MLP neurons of a small language model. Each row is named by its layer, matrix (gate and up: input weights; down: output weights) and neuron, and shows model dimensions 224-319. Each number is 500 + 40 x the weight over its row's rms, rounded and kept within 0 to 999. Numbers have three digits each. A neuron's up and down rows have the sign that makes its largest values positive.
After each neuron's rows, "fires on" lists the tokens most often at its 100 highest values on Wikipedia text that the model never trained on.

L7.gate70:599558513481562427451456427554452431459494473462472511531459520489463511486529549438495534517573531448513519433460546494542450509536537466532532497506543536452475485549460488448444455528439525499480493483461497500542463509574464540553481452544552528422477500506542523439514506454489523536
L7.up70:497466560438505455526498452462491463505466515462462492507500416521428442527527449511500547563620542492507476522480533446556478433486495503499540510473529558522531563516458520506444446526487503556482489498501479503474509471640460369454477555547493510456483545471534565493528460466507471541
L7.down70:431447489429443567463495457491574529479513489490509460525532483483507511535563568505492488565467486484528495532519500483488562521525472491523441557477539568502549468460485523452501514440442465545453485502505422486483518478495487542459493470554467597501468468486533492492513512471541595508
fires on: ":", ",", "a,", ".", "es,"

L7.gate116:428548501563561524527532437563469498567572521486490518507503515497526462456528541457429497528454528511451471453509485488525490456529494497484523469499443589468474478472442530504473544451520511508459483394523478558475465475524527485541487506512359482479546495442500445508499398534466500544
L7.up116:437596538545451586479502439495552524512559504474422489484446478431487488426555482472474525478496495516470495464574525564388471521448546519455490536508502590538520493514459494466431421456465448557481481480518475409501549504478479478525461482499503465504490524535492486467533402522479508420
L7.down116:474493477467525502445543573477476518486467535457504473552493474506490446556501468435510474512455539565463510541473555491573498485545540482479422504482485479446496519480481528476523482519575451503576521506540540488467529493497509554523557425529493540482542507531555515469471498499582509510
fires on: " D", "d", "od", " | D", " U", " Am"

L8.gate430:499526523518468527446407520477539500488466543480525529509548424530495554516558541514495527535575499540600389526449501490466566464467527495457427522528538461509596465580484543483436524500508553498553534516556479440551549468489505500529491497577448529454526522469467405521427572506475518429
L8.up430:489504598496513493457591551532462510526498495491422463486506518520507520471481577487494521484471498511491483561479540545532438487571490534443500542556462440577544476518513514496439496537542519547486547462519511483466521488497551458490480551552464570470486506466480445493470539483505536511
L8.down430:517478468509563461497470480460456500537509499489507495583528548444468458535587503425510506462458538474478538525508467460493546507474482517531535480483561508484447501441549491469569504475477495483523464506493556520502522537422488559423432471452540440505499491562572551553534431465505497558
fires on: "\",", "),", ",", ", an", " won"

L5.gate90:441540507443524539514463491511501453478557537469472467486466530484486568516510504529431532499432528454492470555461429470494444495491539498504444425446519472520491460549494601492475441512566562540487428570435507556430537553476475484552532520461541507450462469507530488489349551434511419499
L5.up90:548482541416532476463503384540494515548574523477466550478504496502486468483531501474502474402451484556517526518531587576576518560471470511461542476535432536485466528495534524478458515484496558566521514548540549533545494479538546360496479512492525493530542415525497573507387586490465458501
L5.down90:494547515524490525526492469526516455452501537467489490508501522522485469522500544477440517452490483496558417481457475446497498503426525444452493478456515526547433508610556583552445522569542565548509529494504587479549485437545425466577510486492515542490480528545556491530531456495486546511
fires on: ".", "\n"

L6.gate49:549475473514440434506442499503471522428549503462541488488499431506501525521524494394490486519441481497467522497436496442550521504441500493477474487537520477486562434531481467538492512574580521477429466491548445544494503398584515510508488482518486513456482462485452464501517458461500465522
L6.up49:503487493542491470497510516479556561502540470546522608507517529508439442557497482536518477474507475509445538522534538474476484437457508520513470426564466505492453511523489545529524475468560515503456524502503547531499441452528499501482504505497547532475460463466525528504407530469522534527
L6.down49:523536457577476472481407506587473509557489468464546495519520410506499490533462429453514544482493584470471479530478468446454481501474514478508543538478457494520458525462424555504453513561571602527493494547535496518463516468539493515562516484457527429509545496422463582495544421460390490483
fires on: " comp", " at", " ad", " St", " Pet"

L6.gate545:552532549568525503558493503516493577499490510475474488470465442563484537487498550513501497471524469478542526522456516488471451539530503467463479519525495471486485533523526500515462502435525504477454433532513476453536534542532521434522422516510485490508560513476454465488472436420530456504
L6.up545:482496492464454432574497509523491521376484460489462539521450479519497559461528499447490572586458519564491531495473446488482536528508487459556474510547542423508466514474564429484441530415566415491453460454435562530520493502450477449457502537447522458403522495511414440574535468464545398481
L6.down545:543465573505487546469475454495513327553562535474544548510526543460562490517476488518487539505501507474497444563487515490533535484493452574509532600485496541552563472486416462505519551586456526500542563535500525531438546474509471492459493451498480506536438511509524526553460542548522582495
fires on: ", the", "s,", "),", ","

L6.gate20:457504536592506475557477540473513409527515455530478526510476512552480427564587570533451544481515585423453489492360463449496539468541557491423471509508490436499525450563503497509474518496477426483561443455456497526543520494442625490501479491485456545463541523509455533487442517547478462489
L6.up20:522472488618497499519569515467494506564526530526442423521463560551482450465493430474547535431482563550567520522465466482493525509546451437498560493474495470447465561433591572460541494447555587514550457494515543509522456503535493437504456535487480514509549440502477523422519494510555476586
L6.down20:557542495519458460515523498530533442497533520495557533497533503508504527538397576464391462500530509516487465523495507537481505495430520492462472488489476575523519487452523520547458561454495389500524469590464462475439524447507515467533490442529501525529492585566528505573518449502567454419
fires on: "2", "\n", "30", "500", "20"

L5.gate331:468485507516496603434482440498454519548433487461491454403536555441501505517478606507480526482487502558503522453537394545512458498453483446518495500470493499479500527521506543497479486489522530527532492525508468588484445554460425414558461590523524575540494517462474455458506541505479533499
L5.up331:501533498526450526497459455496479517542516483519515464419458539432477498496502551492434484427521514549488531540546454534562493509439420455496529474475470501480451445501564479541516510493501520541462532497515542438516500557414454454427475500552513543599467509508478521527452594409510484461
L5.down331:441438494435448551598481510502478519439597507539473552535508456493511478486455504473522561599490493498467456471502540569514535418524467496411500540506464489559495483511422485525518522466489481508534549488431487478523509384437533557499498535482480513474530490538534475513434463534523509620
fires on: "-", "H", "ress", "\n", "=", "$"

L5.gate235:441482472495432493460500567434517502450486496459508580508559515485504542484500424483503477560429498539491549458462444448579493476525464572446444453524526478524383448571503496462537426559497499498445456442496481456511498470524433488524477445499456491533473497493488563544510488446535479559
L5.up235:511496553431513534463456520442527533552420501512552543515473540486465491575471429518494493560539487418470512477497486441519550512493509563478436464486478543526414479486477515530531500510506489513538467509511509457511525404512485582545484442558518464446444578489486554487538499519546571590
L5.down235:518473557403526522576470470478451531576495523597496493518419557547445539563426457503496489485476551411471456474536464546495540458536517399455461477503403497495531559461418500508457528487469525596499479525531527488494471440500489543520474564540500510446488566415479539545524499554485531597
fires on: " | ", "===", " on ", "field"

L2.gate400:453490488589538507460467411472516447501508462533504484466470494591430466539512479454472588519540511447524385473469479549460443430578480503427532575441502615523534544544446552557564463526474554525479482551487468478453539526493444483491485512488506456494487528512460548513394455486494486448
L2.up400:464473502538544547522467418535401484509447471555499499443484451491448515479574514485502493479511476519553454448504457526521506467479485545511613546467560536587478523470490536536520467542468537573556461537462435505479516564476504507476537493531520469432531517518458508542446469496502486506
L2.down400:448480470513470534498487527466430597522505485557476551522498502477536469458515500517506531495536451526583531460473481578531529576465547583497563426419532495509399577477448476534563495556474586573555483487449464482514510513507490510511531509538521521553554496485565470501493549505475431550
fires on: "\n\n", " County", " castle", " town", " village", " municipality"

L5.gate88:531532533532469401531562569502523483559563495386492536542520475485525537469514524556605485507535500528497540493510494514491491431530479444551473447541459484524490476446460515454563602508511520442526467510543542473509477481536465532469485539451522445442505481535466505408470488513521506493
L5.up88:442465558525503453468488494440468547479502498534494434497461452511509452488467494541455438481533481539478476534481506473470572451552487502548453466499485498406612468567562469521458563451592498465515486453501499521436441447464490526417468504484464486485513447505534481507406535547527487437
L5.down88:557491433473505548444503403485556456528506544585488449473491542458556456474469522449480526551512517463526562499537429484548492539499527556474458554531491455461474471531501509501492432507439517530519522484485485529509492586528507500527508467529506552461504524487450473515477485479483496523
fires on: "% | ", "ly", ")", "ally", " time"

L5.gate553:598550545502473567583470480482502477564536525367497524560534517487493505492480471501516515483500626482484502479528523490496485456512514516501508449534511502524509466409482481459461553548524443450441489479479516424517562449513522586522481515447491460523518546498525494553513509472539532447
L5.up553:468498490485370396501542523444531482468550479588402543528471452541514422441483519443481501512477497526525481558535432481429525531482498545532466527469514473385482490524463473461514538467536487486492432550510427607458490431533516453543490536488555430533482503492441423519505451499528479512
L5.down553:465460476504341395522478485521533482493401483486529500493531467478464441467524424514559526464434483501487484461452496533412447501491498475538545507579481464528523564514494548477455435447555506551509523426513481521462442547523532476480519549520483438490449520466432478485537409496446474535
fires on: "1", ", ", "2"

L5.gate484:452512481513476584501576474493496459509536500487504464461546484467616496470483529561539524531508530501427547540491551553468460511526499497538502426485470481570416522463525561505503501488498415516486459465542529472510476538512472447505529491435453493508533504543527445461536506492490518451
L5.up484:492472548499459513498612472447548513508474475542456559486503532533516542479537456520597550556488528470479507566511526497465407577442541550522474484449474448499422471502452515483493478509563501450562496419547473465468579473530483511472529475498477431524552473516456484513480528517477519535
L5.down484:526490517437493428538444513527478488554513454517486517504465496552472517476443520505440503493517540459465531478524477504557486474548512503497397490542461490415572491432506519464528498511441492521525477520504506544543481495481511561483451540593490495514460483515468521495438421500587500481
fires on: " | ", " Stadium"

L8.gate170:486527531496567456526566422578481500494491419581447485497464443507465524551542492515500555522556425532529503555422498483470507468473521497539395503473512487433566511567461475478460460555450437530530478534526547467484474506414461458434510506538506507485550489427460486522529488463472474477
L8.up170:509446452529516478489589501512464448497501428513430505494493500535430439516455552544503501483518482507461475546415501501568545454487523459550507485519476584460501469493488512562468451494555477558466499455510481528578452465487483476431527548538495440487475512528552486521448545493477446519
L8.down170:506509413460502543567410513497504523481540522568483506504558549390489442471486503518556511469488545526554509383540499486492555542518553491445455464460503500450471482437439476452511513461448524451529519556515470517505506537503518510477452534528513455445506541566491576542503569455534547519
fires on: ",", "es,", "),", "a,", "ia,"

L6.gate262:505494512482470512444510489431474474513507553576552521511526462490420411446608509517521518508476476486505499548494435506534538523431486509496518472494512493540443495480457478507458538518450508483532486467489559499478508590525527521545501485490512471460493521465512553509502553540511508515
L6.up262:509502488426440480507528513522458429502525532532461628531543434480481402427550473517525502485438468455542468585509420473531508589475514493520505468430531531549459502508457435509432605542494421504495483479523557500503518525461484418507495489444492414457547491531408474502444506553492469547
L6.down262:487506521521476500568469507497534518516455533503480608451467457534462529467524559511519552483616487448543447539479493527445512562482540453588512484511472463513471465519509454516450517487584510548409468504545521498472506471508540572500523515431528573541481490494397467431480510530546388550
fires on: " (", " (born ", "–", "/", " – "

L6.gate175:593483517513473497576497526490458461486548523515551541462541489476521557561534517480493498530446489463461555572510494496447554498520544489489471517562528501464504475450520439501510483488485452564484485502579457508451504433482488547526543478514461501522449494568510522502480545553475486521
L6.up175:479516499500466448539465474531505511454477561487479522411504491541490491451480476478414472557565523525507446477530557485486505525616497508584456566526493449509496483532473454402504453489572436541552534495494478463514424522556570478517473489484567477437487479519446539487498544494510533584
L6.down175:603522460468474497453455551458489513537505479508433559530485481477457451529530503481502498462511458513512509441471544519434532468505533480438486455478398498481429489542415459511473498511484500496559488462502469474472417555447504494451501559551503539544535507469561487522510485453474563582
fires on: " in", " in ", "\n", "1", " he", ", "

L6.gate530:473499578542472492451492471508501567504495506522448547453535491460477493581486455570555509499573533478367511551571459465496532497479475511509477571520586504467481465567576493478502524520470498459485558474558454450492527469510497469531534525508575532455390426489489520502483552442532493487
L6.up530:515478449543512501515554481497574485432481509506504510490467500497515456496471489503549498485522494453446451503547463494560398455480468449445471554498454444456443506528495562495473572492463459469493551509447464496540493529510580462545458392460576525474423468464548558520485517477543547549
L6.down530:447484556498481492465528462525480525538488538554489543481472443587561513498484524520508379509448449469522452514428554451505541515521525500514485465474557562440529471537575510483453539525483521547480546461502550495554440492484475466444526545502550507539478521494493475514537479500513386515
fires on: "==", "yl", "ide", " acid", " are"

L6.gate529:443444533603529535516440469507516520506499485474434452437484547523483522480496464507458467447512501514536562599437488532498483488493499511414472476556494414596455503510520475481514510406549509502502465526509539453465448564585529463525490512502494516513542462448506495487501451472530513575
L6.up529:428430509482563498477558553503499468485447473537487490540501504546505492536551450503479554532525473501493478533440517424561513482522571477480455564500490520506501472573432457476451528526447490527505455439448478535495522512479492528433501476473534473536560564469448484528528485541434462449
L6.down529:518572505542491556500481545518533534604579574524573486485436560548503529511496561521471459521500471455430519459457560529522552538443472515530516548547511558479552514539493496546519507483500500545494542582452532453502396501499517460553409564517488560569481468503502459503486430488492571448
fires on: ",", "s,"

L7.gate134:562553531480498480515493442573467436503439570547428460412485453613501541505604529577547475487491518471488500444462455528538505512538506510549472559568547485611511547500349497463466490490532464459513524460422488523484481526450507522504484498517532509481423550456532519522595464512541509468
L7.up134:464485575507487451499530530503503435500486522574404505450508473537401574472587474569538567473460524540527460526455490403489503512445462491517511526503560498421484519521392496511476504494562462538526445483474494474520532506492480505506484488512521448476458475473429513472519505521502462507
L7.down134:404455519574489500532486506466533511541545493503504569550436538457456508446468547539505554487548396519462469522464520528484565515500471524489452511439521517540456483474512491500432573514532522500441465503576511528425530482439491471475470427509540497489442512455404418460467445561477567470
fires on: "\n\n", " (", "a (", " (born "